MLP neurons of a small language model. Each row is named by its layer, matrix (down: output weights) and neuron, and shows model dimensions 0-95. Each number is 500 + 40 x the weight over its row's rms, rounded and kept within 0 to 999. Numbers have three digits each.
A block is one neuron, or neurons of one layer that tend to fire together. Before each block is what it responds to, as a language model described it from the Wikipedia text at the highest values.

Responds to: Clause-introducing that
L2.down94:582452527491518517468553518523522478475514502446550482495531558490555414476547474451522504571503481454433530433453489459419544428514508477544500460482467497608596499555499489547490481415483561481564475450440526554496471535538547489491547510485459489502453494475493589545446491445483532496
L2.down331:533445485582472561464468479433538518524513516512510468498564530524485489434479570538503462532552479500498462539521495493415459519515457468549532449567487512593542475455521512525453474526505475515590491433537521468508523498514522444471443525510495509500501524438624642511500482421528532455
L2.down365:482504531477521451473462491453499506502490545498491452460572451398525486470510535507451538534570472469426556489489417422484453526507538509535456504551443493536457531504475600476568476493435507498454485503470552494502426473547499446523499570409480512486465533517447542515509487551533423444
L2.down379:532535469478592428454466487473494559484476489471492500556439485499529537525437482514447462564537588547474435469517551439500459507497511377529521458517467397529515548491422495464539503476424491498442518525485466556482489568405492517481469499504495514457507519540551544466548527558477551529
L2.down765:477422484521476520558494456452546507497497563493421524585430520492539491449430475479457546471458523445515450502507545494447497480485558487516519439523410462522547509506452429544447542450518495491510543488461537549544511540490557499506510541507538572528544528442440514564482529500463454447
L2.down847:529488506473438509455472511490529476407519498478514554599520432449553536467513511448463524474507497497504461519482526494486523545533441456456506511462455539537561562473475501509466464492547474498474545508535527441502474570524427476431427451496485581542453538415478532473507502446497523514
L2.down916:489440478509553502479512479478478547431478507494490497431449487446481542524434546433455525580458520495555523494508504456500488471491516454518528554528461497546503580494569401539425516478507473470488547481509472472555505522479599465482447546484506531583507538491543477438488559477466411502
L2.down973:502463520495595568550499537507481440531469494542568526510449450427564534483525514489419529441437492473481421515575462536546489568500453487525471460580465521467449538437521521468536454492465496505463465478475480470512463602505527526473511547479485512496532473542512555455481540500551521522

Responds to: Mid-word name fragments
L6.down129:537464419497515525489477464511486545547555517468579513469502518504551487516508497542527495526501527491575478471475513462502556493541554440534430529476582567525483527592592407466505486507456498487498529501493449452434508441521482512456510500474486483456518495507465522429425486462499538459
L6.down346:464442534457531523397571530484569496476468510522505527525485459432483504506475539519505460505533576547439534505487478524515462471547533514523491595450443479441499527486472544417507555463471477460505511523524504481468489543556523495557486404522397491469471560511560480507463482512525541532
L6.down501:464467518534514449432459507542497467490539388485478462516514475500425561497428486539477468503559574481579479520496549490501484551491560482496486444494491444492478531442503591451464530515531524463551450533471523510520450519450553465492414444550468472420418520501475488522506554450481516513
L6.down586:557511530434447558470528520475512571485433540470615510500461523441480466481512508481480456469474540520472570484461480507610428488491438492487611489538518452466519524534485522612431532538443505535458450457526509588495465564494579579500518474578483536507475434491549394427510469492496538526
L6.down619:494506517536405558537439465459513536491552465572528489570440414463526419527460530560510516473527534623524429464517485511494521428514512469480539425433447519484509480539515494486440486620537520525481508470486485483571450505494493464475556479498444484444441558431561467437496437590508509514
L6.down704:544492503488511579436553408433514529583507551488451463541514486439462540496455496489509568474496505463505448537515486497534498461422541510498479471473496568499433527527477548537492499469477476457535527523528441479518556510498478511529564501531488552530472526487541447543495503465478505603
L6.down717:502536484391556464528484559423507506483413537525488488419532563504459404530495570521482491489574516542470449492523463486527437481479465465573449525508522507471494541454473550467499465564521510497497455499465578524447473508511480528551496454565540417516487494468484524564572467506519465435
L6.down886:555480488492495542432384504472457537525466550504508490477462498484500559552497553558466497445552512499532543501563543521506565501517547468490511480497519457512576468458482557421426499517470515532454513519508513548541527599444409492497485444433464495462433479538494525488463493536536560518

Responds to: Mid-word pieces of capitalized names
L5.down463:493452408531421529528470509455498518538400480552499499538445524427495383598474510506536503472487498481433450462508481508553534468426442439451528506490509524472518486468462516503454568574565560460450515498470494520464464515485418561535572503571518500507477593482576532465526515558455548445

Responds to: Quantity before a count
L5.down668:502437509507511427538523459522518517453471516517530580539498499457502469528602466484495539555522447454509565448559548555473505518574461504512535549573521533525550524481476488473529526503494489427488464467505530522493527461491519460506457514457494432512479512595525499531491520600499521542

Responds to: Digits within count numbers
L6.down20:498504486443458606491444493541469481518557474487487522464549478503480453430521482520495518545436452542410535435539570488502498470498477562499508514489538505473514410449512449479473503469492470492476540552550559460551548518491572413467441399517485549486439483409505517460582482495477467525
L6.down63:536560479522472493453494429480504496467498589429535552445511468499521540524494517441455443494552491566592478536477501461524472499482542565451490458484427503461508518533506473480507524498486547433482466557507540502532502565433520563486497515456458473539504385550532501540491484455544534437
L6.down203:551464452478522555499535437500474491406430541499465499603546522527549530493535528437553538461438463486514447461539423540427465476465495470480493480563519471504487504499526560521447437505518586468474495566503490530513542483554558458495493429501467446528549479535429506505528500500437540502
L6.down344:484525511500566478576532474502430532551478435500575516452538506508498584523584517541443462498554494447528534535520513456433483449475435511410476508540466511427437467563491491436497520415485520425541499517510510534492521505460507488496557492527483446473492540554485525543536487544490548542
L6.down613:433446519463477553406609511427501486480509546422457550491452521482533483560476483540484539519535530566557465499472521570564492459513368498442510535543478545485480598454557543411522521489470534503530499487425422548484513518448506450527542501503487488472452518519461546524539516494504454507
L6.down621:451472464511554459557557450478468589486479533450536513513466455515506471464527512576528514469555528501504521520528459418457465460501515557465543503459501516496461478499476502514476473485464481529494550516472514531521534476515518458481426506491453455525464428515540567547556424499574487483
L6.down833:554463492459470501525467526566451438491484462495471589482512440493573546467465496476573481429576479456574504525452481503480539523525435543544441531487536463568541440491488493537502562516513539526466514581499526493575478536421465517515484466545514473436562525465422563522494425520463489455
L6.down846:505465454423449456489518483502496523471538485563548471492451490470426516549547544483533498505496492477518463475516531465525523519498428411515476558508533525443504490544476502544544463450493447548515446471538488586553489508546504402498595547518420488409489499497554459531486543521565503516